Weights of a small GPT-style language model, trained from scratch on English Wikipedia.
Architecture: rotary positions, biases on query, key and value, tied embeddings.
MLP neurons of a small language model. Each row is named by its layer, matrix (gate and up: input weights) and neuron, and shows model dimensions 229-420. Each number is 128 + 24 x the weight over its row's rms, rounded and kept within 0 to 255. Numbers have three digits each. A neuron's up and down rows have the sign that makes its largest values positive.
A block is one neuron, or neurons of one layer that tend to fire together. Before each block is what it responds to, as a language model described it from the Wikipedia text at the highest values.

Responds to: The main verb right after a sentence's subject, mostly "is"/"was" in Wikipedia opening definitions (X is a species) and verb-ending pieces (-s, -ed).
L3.gate49:113128105127134109159151117162097159164107133127157130160154121158115086116138156109095117121136123128103107158128098137123143151105127116116122138162156156103099142154154161145153113117118127134111118079088144107106132154115124088127135154124135150124136157120134113144096085140140119113140153100085108140113124138138118113123134127148117081077084114173099125123171153134134132098126130140145137140157092144112135124115135089143148129109102129138111067145127129133127087174098155076124156116145157142108080176153124124156126167134128124111132109157074170107130121112085151132
L3.up49:132110098114176139128138115120101132126124124117115140122160104121091107125108104099124145158129127074125142110170063135121131148091104098162117161124147135133109109155148151124126129153099124172120071134137116127128147096165127125158142188125105139150110113106117164141078098130122115112129150163097093126139115125115109125091141113130156180118115116107076175150140158127134108109123125103093130151137100123134135135143100112172127141123144118090147090123157156105111117124122149120133151149157124146125164160127127124131108117119123096157142146133124149083110138124129190117
L3.gate516:108149099075114120140118130168092113109125138133150141090146098135165136123116137128153162131136119159120130161113118114157110145141144130100137124149086092104103131114097089141101174112144152151154178089129163145171153157101099106131173122108107120162166119172148173112101168140131114130152135126110102162108146177139155109113093100122115119136168110088124090135137106116105150087112158122068118064134166104124182134129130127151140104102131127155133097162160147118157143089170084181172102154125123163088063108121094124085119178162103131120093128156125101101085104151101134161
L3.up516:084115135139136133126143129154135129119155103081143121096151102157114085134134158113136085134108168134080120125129119105138147168063139137141159112141128118108160139141105171124113129176065130155074140135155134112142117107076145144112127119154128147116131103135116145087139142135112146138089112155134163132140156105123142137178179123130126157114140141102074090155149129136147097106075157124108124102135133174146135131115087145146160098109119127140100143105149121118102166101140105160146099138098106109162086144154161118117111144103099147162140124166139138127149158073151130165
L3.gate525:124098107149136108159156148141092117150154117125150139150106153133124190122188184139101103186138085085132112119096118103144093103079109160099122128125111149180134115140178124125094108151125130110089104121126157169105144158077143105170126101136101180116143120124108062105138124105168112077178107116117167124092104166152116105130166182088147129131116117130138147145095103128118163133163121159110148115131122107148097109136136152106113115103098136155110116139112187140165106079096177108112158084101141131146127126104164122122134136156116126122146158123152158115152114153128139158
L3.up525:142099108135125111127106167148073122162133109147086133076148130148120146157141103105086149110105122171078097128138135100138116136086134152155138140131115170131081132136166135175092113168092104117140105126138115108085145119067133076161103194086119153145123130141111122140110104098159158122166136190105161151124152169113105112139152161111119157148123134105140140140161062161112155106112117138090134128139118167133133120138111093093090082133090114127118139135172111141109105080106137096153091115115116126113143118114142141114114137147153102147095131140135164112127104108080149141
L3.gate596:127134116108144114130143118105135114135126117166134127145162144130099150104139145120110120145140115132140154153088138123142160128105153123158115137123127128074120099129164185146152137126153116135142134168134127097073103115147159102136149066161142141137143143115131134180092104130154136083145147117193133105160143149106119086136161120137105128114129142160082143113145098150095145136104155198102110109126168147154137136154147170122133172116112119123122084139168119079166134086115140057142114133105075150132115137148156186152111137107175110139118150134137142156058149123123129074
L3.up596:105108108135143133102121139116138138058111109070161149137154130114123157157126130095136155122101112148074171138116144130154092125128155089114137149119110132117125098145162145154142156125113076143136142106147097110045146085120124114153145091154130110123082133096132127106136118120136170189165146189143090126155148138141132107189127145095157131141151120155102086108105123139108119161107111148090134125109145090131108112167157107103141132169113127172106072136127181150139123146153159155149150129116120142144100111117146108121087142126172102155148141116079089103101144108137139125
L3.gate1106:097138099145157155178122121084163161120155126138105122097125109117136122141109118159123163158114131111154117138130085145112111134144176089142120096124083137136104135115137166105134119085100122097158151139145120120156160136109097148125152132105132107125108150098115105130135115131130130134143116118147170105127128121125120147130153156136107138131097116140141158101149115116128190098125125134126134116140081173173143149139124112135088129164174135110146108105114110114158130106148148111135158123122122128132124115135172117107106175102120104140133139121105128099137108184148115113
L3.up1106:140129134155099159152177138092113131138145125126108124119115149112116107126134068139116130108166108167142095151120174097086151095079119137081120118168130136099143159124183131140123118112143115133169126075115114119078114126166168104098152117147170139160167140110070148133127108154156124091154166156171140142172081106116112135137102184143115093130140159121139098146124088113157137173145126113138145150115134145150127081162156149159176121114133134149133117120130132081134117136107145131121172142121102155110090139127124162080160164171141082189103157143118159117129102127137124128
L3.gate1264:137139093154161113135175110103119132151126159126123147109147105120133142166076130098163148124143133127073117098079141129157085158106119120110111121133107157123123124126163124180120153152102118140117082113161101111174121104116136134122134125124180111128133111088122137131129149116075148132139142127112176162114135189150140143151159140100149134175108160117147102118129107118112161116094148098098122179125107145105128106088136147165106122137063134169178136180134161145161123130124100108133119124125147120113085147140117123122148109149150165109177168096127125150073116181149167092
L3.up1264:106099107139148103135134099111139134130079150140151130177146109112135088109110138112140113169138149128169133137111089095149098169141179173138154103114118126129155159161113111150109202179131121135107103108126142118166086108074126120109121166149108119160110113108131082135148100114136127113151119124122120123133200121168146156123135130139100091146122133121132095135109147127089133121161147096175144117167155150169116141153117190124153162127094143115135158146130112120094119119158127129155064110121124136097142119115143147144139090110132116163108122124125138093127084129157167162
L3.gate1459:123168176118171101086147141104114141097133129122145121153145108156130112133079101129115172088125101151148115100103158091172127133100102134118152157115107094128109146082106110117159150101128158112066147090136137143086151099129133122098108100110108128143127158112164119144144120171135177136152144140137105122122122143147152116150155150156140138122134149142123145161146129141137162125110117080110129150127146124168141113158088115122137138120156085123157116121145158134118137131132145140125093167118085106167131100143134134120126160164137142146138119172131107110143124144152131145
L3.up1459:128096112100127093158132145097114122101098088116138091112107102139125124140092144134120127118164116147156114097166101110097172148125085137109170172159109144119129142107139152143123147093128123172109129129125121108170143120097115157089139139153126141158139166104178090102094120137189115128126146151152082129178180140098122154160119125164171145120095121113165145122119090175113125142127092082158130140127128113119110133139134080108133104110165086135071143143135146089131126113142138118096108191087108115127089146108150126175099157138072143131164116109127058148096107170102140109
L3.gate1486:131131154060144163155128114071167156113159134172135116072153143187136103179100133141117121175154099187161164152116098132144123129124128129152144081142121143101130143107147145139108124136142142141100141130125154165121052122134105124112124126088116103142148109123129147079116124120114110092136141096091140130140122148142114111137152147111070139125093131143124100093138133132103120131143112097147135111157173152125155105084110155142133066133128145098096126130084159077103151119116088137137152102116137143085110172131160113120110151147111111138137115127124116151091128147108080097
L3.up1486:131132126076090140126123096128149098150154134080139132121152168117117154137178131068085126108122130125130140153128173103106084111121112130129136083142100155107120137105174126134092156103128116187136126152145105118099147148138159145116120085142096119111149137146158128129172164125126078117081163104136157090141153136103135118159125162116130121152144081118095121080143129124131158134164158120106087140149146105101086124136124126134073138141115133105137079130097144133151159120140159168139128130085113164092101115136142095117120119147127124121123147119140136143156131183163107103

Responds to: The is or was right after an article's subject name in opening definitions, e.g. "Bob Holiday (1932–2017) was an", "Changing Rooms is a", "Noddy is"; weakly, some mid-word pieces.
L5.gate133:119122126179126088079151133119125104101107095192139112112164128163178174159148122114127131116163148134131157143137136118145111080102126115163134137103124158105161123132122138121130138128104125130131138116140149117127153101078115145102106109106133139134090105147125157073098151149143137137181138176132159130162116116120157102142110146141116109133129100149157142134139128138133128130057143139121061133136160139144182110142076089115101136092141132082170157134106102132121158086112182084133071116118073143107102165157125112123156158141103125124156125115125120145054134169109148095
L5.up133:161110143134126123132117144164087119082126137142131138102144126131116113137115125085124124127130112124163169170113103098169102142094135127086134134152133150132141131145130104114096154120159113118124165092124126111139110121081098089121119161098177175154125094133139171126125136146114136085153123151148139128135150143103096123123140184093115134170124102111128130161179138115122132136074159105122137158096151134126122145099139148106159109136152109098151174108115145118095095091096172120151090120148112172133099139115170143143104116144153103161139125144135111127132141160133100145

Responds to: Fires on word-internal pieces after a short opening fragment, like e-mer-itus, st-rate-gies, Gen-er-ation, and weakly on table cells and pipes.
L5.gate130:127134161150130139135160177087117108124129131117098117087139162105130125163135116108174105100167100142083158129154096126077122128116112094144157102152141139126129153092132130112093108165154118131132077107140097136137102146140147113153088142137143136146137141078139147135087121146142116115149166117141120104131124080140122127081141121158149119124138138115151161113161114098123130124141158118101125138121163125141126131103128165178100115119132122103109123115115154132133111121109125127130135140129155080119135161124122135144151143113096145145124093121140085146127141152155134124
L5.up130:110107156119147138136088155118067108117104117134123121094115131128148128162152133092149128093119104153118131138134125141135128129104133126140140116125085148123109137152112125156100087139191150164094119126119134144152139096131116152145164121157100114124139134120108104116136146140119155108138152103137116117153172157154149108134135087156122140133130088127150110090126111096133156125144135147146109120146115126124153115148102119150125122131152134113093147123134101126111151120173139126126139121113121134158145152151144143104148098091144134146116148192151110171123117110161107114

Responds to: Opening word of a defining description after "X is" or an appositive comma, mostly a or an, also another, largest, Species/Class of.
L4.gate369:103103166165123140164091148103079186133097118160127103063112092138113117165138154155125153087078146138114100149123153132100132130142161139135123150136133151136138120133082102091105109094128113102137206136133149128179140122135140100115106091108165155095137144166159118159146139127088135122116172146134122107115119125094142118130095107117088131114143126121086153128126162171128142084157082111085133138178165117171146068126138122134095108140152140130105102152144071093120103128133156144135105139117117120138148107075098111134133082111086093100154101156132103163116135156111122154
L4.up369:087110159136135097145090088146112158202114140113092112098152109162149137141121152112117192129090131144145119139086107127112134080125128130144152180124145143103160083119135118105122179089179150119137129149155145094179120139108167129153145120141168107104109078135116144130145125123104110150106155151117144110124188124131116080129124119143133099144151162107134143151127197119111160125150136072122142101143092096178102144144145125117100131113143131148118116095135132110136093142126084106139110146137128133108117116114123153136123111131099168135123081118106115089119123139143104154
L4.gate375:118131119156147175148131135153151134148167103132121147105136108177156119128101120144105120133126127127109120156122064104103117154149111144102117140112160099150107103124085116141126130081168104140110097118133125155144114146191163142096148108079164142136126134166132098150107131099129160175171096071159122147106078173119129134149169120123086125152117111144150118135156164101070121154124123108104148098138149093133103108117148101131127139112163102092130160120169112109115139153129124109109114084121106119125128091108113122109143109125132117086103123146127118136083094104139181128
L4.up375:114136141125155123076117115141155124185178149101160129135139131142130102140151118137139079115134110192090095101128120135079126134157109155086126095129112120126106129118126171090099101114131163147083089144112133135137108166143172131132129080110155130140111104118165118117117137116127152190121120162136158188111119099175141160118171104152111112152127107137156124138143136140112134128098081103117104129103130156087119161104125107118119074094145116162134141114181106126095128099105106122082075082066123085121142102096129138143148121148121120116095050173124101136123117112119131139
L4.gate413:097102113149152073113161115136096123122109142140071118149141154151119134130096149132130167112129158176094130121104106131160106170125134145118104131174148083163122129127115125080138116079083132153150091153085105159149159097147175106121106131109115122105120101149122131111127118110154084100135133089106124111153104153116097142129140099165108113148136093106122123103158158116096135109161124141126127073138152157150130101162089138144139142090166089108109133136147117109133152116127100148115123123095127159112150131121126159101139117129091139145131138162122131157175130161121133142
L4.up413:077129135115125101130085088189107116106099131139137126110120120179122123148129165082106173129126152144140101139121110098136129156174165115125101114143115105102153114130109146088132123092114109109132117182085113128116122163083135082103058120110172081120108137141101140062107146087136113067088143135086137114155095132153132126147173125175112061145123133114140108099139134149114122109130118107113178117137151140129129124104133111153133187072104094137134050123149117095135143160097124160122080117104127133118123136136138127110117120125123143136120103174119125139163193109143141124
L4.gate487:106130134124185131102150169109137122157132150124133131097134114099142128144140124128123154157105142132069135148125121131136134111152162136129114112102122106138157082118137112107093095096132121155120123173096108158121113117147146157114138164138126115122133186190137102150122144101152171152136136098137114125113118145106100109165161093106160151161127105137143133137133102120093140100097143123122101123102114130149106125153139097100130098149138109139124104137137163123155129122116118100115105075114160135078104118149092069147168097157097118114122174132130097150108164128125154134
L4.up487:114141187077121150072119095131135092151137119156147119148130121116138124091128123124113142119119096126169137155128096102091081101110158135086113130159099123123098107106140106133137087135090144162091115100114145132102108131127168123128134125103149120088132131137165152161103116107151122151113159125141122121122140160138109135131115113141153148127115157108104139174125109095107109154157164113107121061122154105119140111099128113119124153126144119112131149136100137143135106096113120125105125130119096163124109125116168155085109192136130139181136147088120110109125112143129136099
L4.gate792:079115066116177097073127142152151130125112087103098180128087115190145146105123097144154156152118108103118139131104108137095126114088162141116140139174069115128140099134098114065117140130126133126133134103093147134133118163100165134100144079116145135110169139135137145122140140124132132138113091115125189111110135130105174145140117125174132112107148090138134126154160108144120135087148141143095151082131115098146114156150111114135173111140133141119131148095141113111129172106157103161169149111170125122117128078158116147147125131164113170139170145141131078123136142125140143139
L4.up792:069128121117121119121176118114107116092108113114147120090076148117142138155125131075111133107148158159163090135107125159152163121136168152134108117161079094125163112120128170177129127110091137158131135093139121137178116081132067109159142149142101163081153107179164096137160129136165142121110106151146109106122134181145158118144118150129143084154093102114100102109177140102092127148128123073108091084117170105092136127154111105092112120120099138113100107084112144140132091103095124130113076149058131124088101143099112104092089102119120116117080132123096095150128101196147103157
L4.gate870:112116103143117136122115121092159094135117167127114108125137096186136144135121115181122177137111097136108113144121142104131091148099132146085154119158136129093134127136063092114151135155147127136147119126105180132130101119147132090124097141125132135146107151175106128183128092116151101152130171133141115127101131135173120153146111147130149112078121135115138138181169173099103107119096135095119114069121145078121118121148173146081131097100139098138120163098136153110182102109122128121128111155148084138137119121109127098104089122110110127121173115167125088095131120139110120134
L4.up870:121097112141103111135121134117091117115084132138106133160156099150145119179122170134137102107114098120151135117116141130186175135118139151135191170104140146155158181103078118150139141118086140119122111136135157140116156102118164082116113118124145128098140144158112128122083145111146116097141170119101125141106148111123139160144117120134122119112135172104141165139106160158130142088073113113107151082156152121124149111166090102108112100140183128126097117077136092110132128105127111159150078103142145142124128144129124128112139132120118138125149111163106094088101159142107158092
L4.gate1380:155105124156128120106144127070069160115132158134137140149175112135150066114127132136113130180144136121095141145056152137124162130144114141077130147126102116172141111097131114157119108089131099121113133144099100124077115123142146143137124141152135131128121123126150111134183145088108126113140084132179168137115114117148139068067082097114092118066094122155111152127109127107127149185132105141114103084119126153174106133126129120119126133138126154183097131124156136139108116097122122151127109179123138115119110111165133102110191124120102123110102146117119107093158134115106135076
L4.up1380:090126138117158119121147097097108134144098131122166096140111170121113120173131147134144100137177139142186148157170165050138128137111132194106135108141060087119149157102089183102144127125122123135164154064127102101159136158142115103151139136141124166135144159133146139153082128135105128150125132108176127137130125118165142118144122106114152144151114119185147108116115143106107127143141162122105124110114111133131098104134102165106154153152132167098134176109119138178117126118135171086149171101149105089100148106174123117145151143114099104134123146185152128120129128161131120146
L4.gate1715:158111123128117153162104137138119139143129145149056110102122146113124109137170157125107127114084127135119130138116084129122136111124118098124141153151107107134135132113120084114092110127096137118136109152102121130128131128151189096101099118060150176148145113123132135095157116142164107119096087109100113133098154099094143152120096111129130125129138154138109095130134133129122143136099142154075157103144139143128159124097119113155144142111135104116095116133136109096162110117104091114125134145123124139121107116140106107127143144139082117108156123153113116093120123137095142091
L4.up1715:129115133106102140194151111126111118162147164092113132165155076129144121153142142171119154139132146161124130124077090139116118141113105137139096114135106101130134139115136112107121146138093121117123119146130140106140127120109133146107138171133095125130192149187156166135135107066179166105166112069130116124099087107146130145157109117118109154106141113111163125120117131096133144136109162133117119098112129126133164136149107110118120115098133124087170069078125179128134159126100108159126179125114109113052133087069106128106126104144131080137128144147115132103138112123118132122

Responds to: Short word-internal pieces, often "er"/"fer", right after a word's first piece, as in inter-fer-e, re-j-ect, re-ar, Albuqu-er-que.
L3.gate209:109146124158130152132122154126157139077160119105113105130090127138091126095154132123113119133078190111156148118143140084135123132119149099135123126135133152121133124131137121145156123171136081120133111113107122131105097131172097148154090141159112076153097097114146129168161100096139140115142165131100132147113134111126118083138119140158106182121094103129188100159106145124138164129123108110158178137145109094140156148169164153129127146174146091192079114137133131136121126154192139119143143105126121115104144130104100104130134156113079110117155162131144100125150126080146139167
L3.up209:155155176110140143112131143101147128107108116126136106167146158116147110142079084143119104138120117134130136149162136152161106160091151088165128150100120142122090163139155164117122135113125136173125115170125115115119128176129117076141091186119100137138117160111130136132127132128105098144166128130101133172113159091101083117177146103132137120150142103156177139128111110136135118140151120150146111154151102146134150181103099130144131140117125116123105081168099095159064168123131145093141118150128121129141130171118130103098142135089117120133136105142146130119107115104090127134
L3.gate289:093132126156113134139115097152138108129124131117086127122164128106146093149140131174152119150150097125122134102163113076116095115117097110138128176148101153092127129109134089096091109142101110128074112116107076108082146161144113152090124185110130159160131113126121144096171136098151115162162116121134086125092153115146112089138139101144139096145113090101139112158101134116089117092114161114126090113132169109160129165150095138114091114135158110146139136096097123106139154141072092119105120096091052097121142080117141125138094108140133158132138137137151145133124149130133127119
L3.up289:144141153119129131115155108139129127103119137127162104162091175116138087112096122155100149146180149109126134119130117118092123103138100172109154149129119117135087139079128129121159098130133135129142120110143124135152128156147107120145141125174162115134124150125147133076096116164160136133154076152152090107118140067131066121125180093152077114157086095117151139131080125080154136087145106149114150150098107134126137133143119140134109121127137096088180108135113087148090111175165149102167166163109129113132113064166131149115130147140093134160128090111112185118147095126119129151
L3.gate395:136109078107116137145134161112133094133149151131140100131079109152173130111106167124126157091161187139175105150151167181129142137078118114158120097139154110157139164143157119137132180159145132145134175135114104141113141144116115166176137122139143164151151135140096207183136123129139112115137074129078154116129098121132153083175141093102123120105130112125117122118141125102165133152098143142078195152172145125147117150121135118144106157133139097128126085083114118144099116141110148142149115112154133113152136157118109129137119165099148140123092133102131121130147134146086129103
L3.up395:139174148134128127111125099168135092094116133127148121162100152178163122133099163053142146121115171157157120139121120161076118115168181102130083140132125151139156134112142115112111119159094124104136122160143124121114123135149136117137132110143102114162144158139110132120130100111171101131162136160170162089131126110136171124110134094118125126139076110123133159139125150124115107105152119154120170149113097157114125136161131123120132131097140154121132138103120087135066136125106144138143102134118132128126137123139136157096136150075052143114095146102182100095129066133112119102
L3.gate744:124170151100096143137116149188113118135094123101117150132133111135163085092120133132138115103063101136135094141140087146111111083121139103100133121111088111110122087104109103119129156170156078122116092146146098107134123097139108103136130160131144079144128145164131171136135121113162080149135140130133146139146146088108125106153110089123138145160116130140143157101163114108146120131164117102155143151116166129135129129098113137052175159140133127150132136167164121183136115094121103149098140146121132112151132109122142135136101125156125168170117179106183145120147110128076127104
L3.up744:126147108141120135131126157143155133146156136136115143128120094167166118126121142099140115104167143138106117155104114105099111125136113131127115109145167088190086099108162108119094055130093124125111113138150167138141168117142151088134185138150134165134100108115130114112069112121121164071153104126114160103130153086100103094158143126135130131106101114117158111134166143175157131168143099111127140113120138149102108170114107112101152137134098137111111126120146123129123129176122125134136132148150135159150151105131062099140156104135134104109122136135090130128120103136078082174
L3.gate954:144098102104123127122113127100164121179118132113123140097124097094101121118137157109095118131127160151130171089098103096173123108173146136120150118185149128107138119132142142138141121122109185097105165128133099143133157135115151134112129085112146141089158153115150116139158118102121138161080106135150148170160132129125120130145128088171135150117140113045116131107148143143123150109138128124144095128105159133130093140105134114153179161135118145118138133102116101144120146140129089110147125150155181151129156110132178126090176143141156144124145085154130149137123110144133138138
L3.up954:105116141114098131150097075114162157163143120093132138132140124114085122147110129119123108118113133108132108115141129142149153110159152130138135085163130119184098167141107163140163116129103135128104109157149129100110103136111123124104113116115149147099168131138086117166149152133103139175091122130123104138161127131110157095153135110177116104122165123125109140102134121130093134130107103154119120090172139128130160138110116111126138147133125138137155114146120120121106127168121144117132128086157148115126157105147147167123082111094112153115084164152091150136115114126145150127
L3.gate1305:124100139138138141100187106140144106111116149120133162129122092157102102162136099131111099162110132125095110105089115136127162139091120105110110082149166164121121111131121079106094128139127123124135122079162127109102101165125147136136148141173144104136128143153115141132092144144097086135126114135128115166125142129149076122129128145132115108159094123110152091136140105151174094138129120178175101150131138118118099144128153137092101177153129176105184123170116133171135110097158056163130116136104166095129128167138153150118141108133154147157176118158159114176122110141118143090
L3.up1305:095155169135140120112074126106111068159125150136140108099155118116104126124110101145145140141167125137141124138114132108150094148107157130136141077103155135080116133145102141124120147135103112138123157122075151135157085081132133142098105139121163174087105150175154125107079093120160143130111144152101150096156143112133144115111139109129096155166098122123134143135127137122126096117087140151124109179103118133104118158144125128113091140149175194112173109112124099148127158169079141125144148135120138130128083116120150118119151111192177111124129121113091123097116060116114141088
L3.gate1520:128087132150127117122124129089138106123072109137090125112094134133162066125096200138120172144103159102140121177129150066100115110124124109089107120123102120153103113109116110134103109093143141135124080156122133166151102134133136115113074149163173148120116119152124096100159102134074119140140138116139133186117124153071169107101153165106135137150143136130113139125118126137150149117134155127136119098129131135121103150123170094156143094143142128102139157121133141088159145128113117144113108117100133158123130065134146115172118143163135160156130135152149167111157124136111103134
L3.up1520:116131141107138155133115129091117138125125162112099109156073127116164146131124158130134115138085114109102111184182086124108120160123142134081130143115144169156128117129106065132114117086115128097116151108144148122109082104185161137137112149098125113123184111221156136076107127188124147090124148152155134139110181121127131138122155117153097094161110144102118146168127112136115135161097151079151088142119158138094113157143121094153118110151126130132166141147141116156120137135102123131147124119120130096135127123150164103103107150156124169162118100123112141079086132121108140101
L3.gate1664:139168108134131158132160092135132099131124087116123080158150110101101139142117151087127080118109077089123106121172126161140120112111088124117140147128154103165175147122130116111133146148136116114140134134112147135117149117147144137150133160150156162152151120139120124148164153146113106081153177103136140131089145064112087117142131124103110117138121101080145123131116086132168172140088177069160144155088113121103125177126129103155121158121117137128138106133132123134159131150124151114110101110119158142099144141125103137136133108135181156129147122152171107112134098130122141153
L3.up1664:126182147115151135167122116108090168141132122105127104143145155084114129124054161109114148128147136092098139114151118164147123145132109111148104115095150099151111140107151116136135116167125090116094156100107130120128148143157135157176145177164146171125113094108130168140103166132131165094143166125133127147070150095114131104140144134145105123092116100089185139110116121095135147095089167091125134103106145128087131208125145115120148094124127118149104100111148098139128100130127140109119116103116129168143108108139141121117135145159125101107140126165146132121147104157115128116

Responds to: Word-piece tokens inside split words, most strongly "mer" or "er" after E/Em, as in e-mer-ging, e-mer-itus, Em-er-son, innum-er-able.
L4.gate185:107118117119120117137123151115117128119077107109108198111152122114129169131087130115137151144157123138137144152101111158144094145092133140116167131169130156171074123168141130107115109130091099161137127128121159156170136086120141120178137107128117150124125144132100169131139132104167159137133116097113142116112123159139100097110151096103099121121140099139128122143155112159116139121091134144194119121141135122064179099150123112118144096134153134160121144084154107122122141128125202124159127117109102081113144100143106098140150131141127116155143100137105116133159151108151153112
L4.up185:076122102107146140172154131143090118113099132140130144134109140132122138115161107123115124129136140095145180142091106142138102131135163174173122132161097141139103086157134109151085126116143135110119167122161130131116125100131108127152134110141114121135156127128125141117127157153141116082119112104110124091214169133143109097124142132075111129124076142136136066156139137118117090087139122094129122132132165137145161135130118164151108104132169119153145127116167084130157119123124127169137152109136117178073137132162121122107119118145137114183118149126108131173110119114135114084
L4.gate521:091126115184116166103162139099150131151123086107131150137155154137116132137135133140116138128138127131120156159138102104113107114115167160125088120102150116115112142119163120178099094129156093118133091159141124119132125117114142133145094112144137141180111108151149116113150082116136136129174105127174113134151174113137098144118117124163143145137143098130139122091106135118123118092144090113142135179130134130109119107062123138168111140135119138140111144128133145121109125165108098150140122128158141161170133167159093087181107073104111092102197150178111132100126125123135140112
L4.up521:119142144141076091071148141129122111147121119100136143118103149127102140107113112143095119103160129118090144143133079133155139144178129143134088144079130095131146139130178141141119158164182078102128091120159143130184102075151147169126174164120103080141147120129134107119153082177164145153152119110139133080119139127122100140124131147135089104078141110097118169107110126131137115143138116088143115101108118138141149148148135115122095138176113113161111127140140125137107133148122142106134117128115148095164121173144121109131161114122119086144148161137127106131124109130121151146
L4.gate588:099111127147160097107108187121127137127101152134110097123140186094155150131166158147130131080140140129148117106144131118156137123141147104134152142117093130126080145158135127095130119135101052123146085134143098141168097152149138194146135112116100114134110134088180099130114098096156093153150127109124103141133131113112122088112161118162125143100144107124122134105115120119101100140134154076104156154094149107151148139095157116129125091146156126106123130121077131110129145128136111126115137116068131139132141133131138170143108135131101154126074141131168117122116147114145096166
L4.up588:132101088150088139072150165123127140167154131156118115106148162169173148116142157105072142113139180139119108158148143112146124093144127132125123099151097150174150111171143127099127111080161101120141100113127141112133085145187133150127140135107167146120111143095158087140117111162129099115154122137126132116139144104130099066139134136124147120092138163089132092119103120120126138111144133104151158139122144134125153124137152093113121071132153133132094082099102170140117135124177100140154114097140160138129125107109149153127159084088109178110088125097153115134121087137137141163
L4.gate785:118132131148149116136159142142118145146136180119099149128123109088083109117114156140146144121154114133085157121112115125069105179119137111151167134117087099130131155135161157088138106099157099113104146147099179154118143138131132142131156154114115106155149133099140131115148130153107143138133087133137132084136104124107113150142168133162121126168162159113103080125138123113129144083120155171153143183100149109133135128110101160116160128136108143126134136143143108158161150102151116162091162108133148125131082140167134141125117112157124156127131171143151104127120147128129087134
L4.up785:128095143127122156102120125133102105121109147086121097152100152125078118164137156079096142109086122132133111135147122117114152155112143089138132088136110124113097105147196171093121097106122106119098112122121126150104114144157123116141124159091138155172170102110107151138170096140146140122129089095162148146163146120114105168093130119122158118109136130115166098127141144138111136148170108130121131111115153099133135151055136124146133120129165104108120082126151101156149109090095087086115149106115104102132153146105120133110125113128142134120142127136156123111164099106128110121
L4.gate874:114107158121114134119135162192138093122113142161094148078138130133095112149144173111096137107166102125112127074126129162117152139123105124135111155179125167133127121166155103108121148131127080123105110113151133145146151126195155125114161121098146139128128149157089091144172159099101154107121097133124146140160075124131128119128159154142110152108145131130125126145103176068130128138166132121131094105150119076131158127130138150141118115135147123144145140130099062098120062137198133134189141121115117137132147121119091140130142084160130153123151168139167132158123150140107116129
L4.up874:147115126121093117147091133151102098149126121155151078105131124133137119131127129085117086116140097131118154126124125175110100096075140133093179152122143113104121111149146106140126163136134113143154147129147127153142132136117152178138133135090105141140150129121177132118141096137113146114119127149092134125161094101091131194154109109083149099134082129106174126115106113095141103097125114107132135161133126121117128114116129158132138120149107105106131139140140093143091097120168083112157141082142142136143146141124108110136137116141148107149137125130092132112117148115101118147
L4.gate995:110117139127111086135133152109169108143140135090098117145061129102175144124154125156145158118144149103138109150101097119131170164038111114120141105164103107104165142134120129135148139137181138172134109095146120122114138115136140085093119139132137144130134148178104151181149133082122136135152144076125136128093125123128136138146088108071155126136086130140124120154152105136131099139083125110083121139107115137171144089124117100114111168104149145142156090157101131103119177132170103122108119112151094177105082130158136135082092121122113154156161130153146116112135122135137128087
L4.up995:104132087142130091123170170132166104175146142106108085176139134135130146121136131132136172136151172125106107138130109122138129062105124108160093121147097122113157151130163114123112141154111143107110069153111139142084101136113093095154108118150145132129116127129127121113131115146093104145127144135097116155098136079121161082159108134121117136140122104146141098171120127117087161080128114123084168131150163111141130091101170139143148147123130154126123104132091128117154116095128114120110132085133168180100131147132115140114121118132115200144135128121122109134147139122132134117
L4.gate1516:122165135142082123142151135120111123129112117091093126134119103098091129144143104091164146143117121106164121132148133116127119136127145165166152133117142111110131110133142080125141156104090113082101103125134102167104139130147152111113107121144105134160154142127144110172121121121111137114156115113190073128098151123116149152154154118149140163142128131147108160128119115090091176159146128131100115070134109122077107106124152141121140113111084134126114180135111117113129153137124110097145128150150156132123136113135127133109125104117095170107114164143140164135129087111080106144
L4.up1516:170133166102124161090158123111148094143153116092137123121114120152139142156134134071113146105113130108189102125161169115091101088094170135149126100152133158129111111130158086109117137119115112096108153118162114148106119110127147120107080112128126166140134119125126133159119132147098141126127115138114102102127103150146125157133148112127143119130114095104148130127121108115144162106142118102121136131105144129101119152108139095113145127100111120095109137131102140132120175172128109099151131118156113173097136099126141122067136140076089123136126137109121167125145095136091095120
L4.gate1575:148160125123128102096094158118142099103129142112118116144114149142128116103153110122139162108146156141121120125076102123117117081133143151149105105133147107139132121119136133111135108131140148154147146080139125144169127135132081122134156100173175125124169113146133098118128164150157107185120140144125183108146132113130155105110075141129135114117111119139140140131120160129140133131108105121127148189190129078145152116135123143161098153135106086152159113144114130132121158069144097136103109108136173113135132140134171133087080137154112141127155127111140155163182080133118127136
L4.up1575:095165130152141141132126110088136118132101136114135189095129120128158129124100139140122126100131106106107148128127129124126107120158091129097108132133123137201160123088125121124138128119115113148166152163118138130108125145108132133098159081088127149172130159135092104130085162137137152098088126152095054146120178155145183091089097117129139138122091159147123119123112160162085083146122151111115189104165159123166106123113104092110138153132137142106146121120102143147125110166090178115108121115120145106118081094143119125128130126081096103079075130113123144129104129144143087118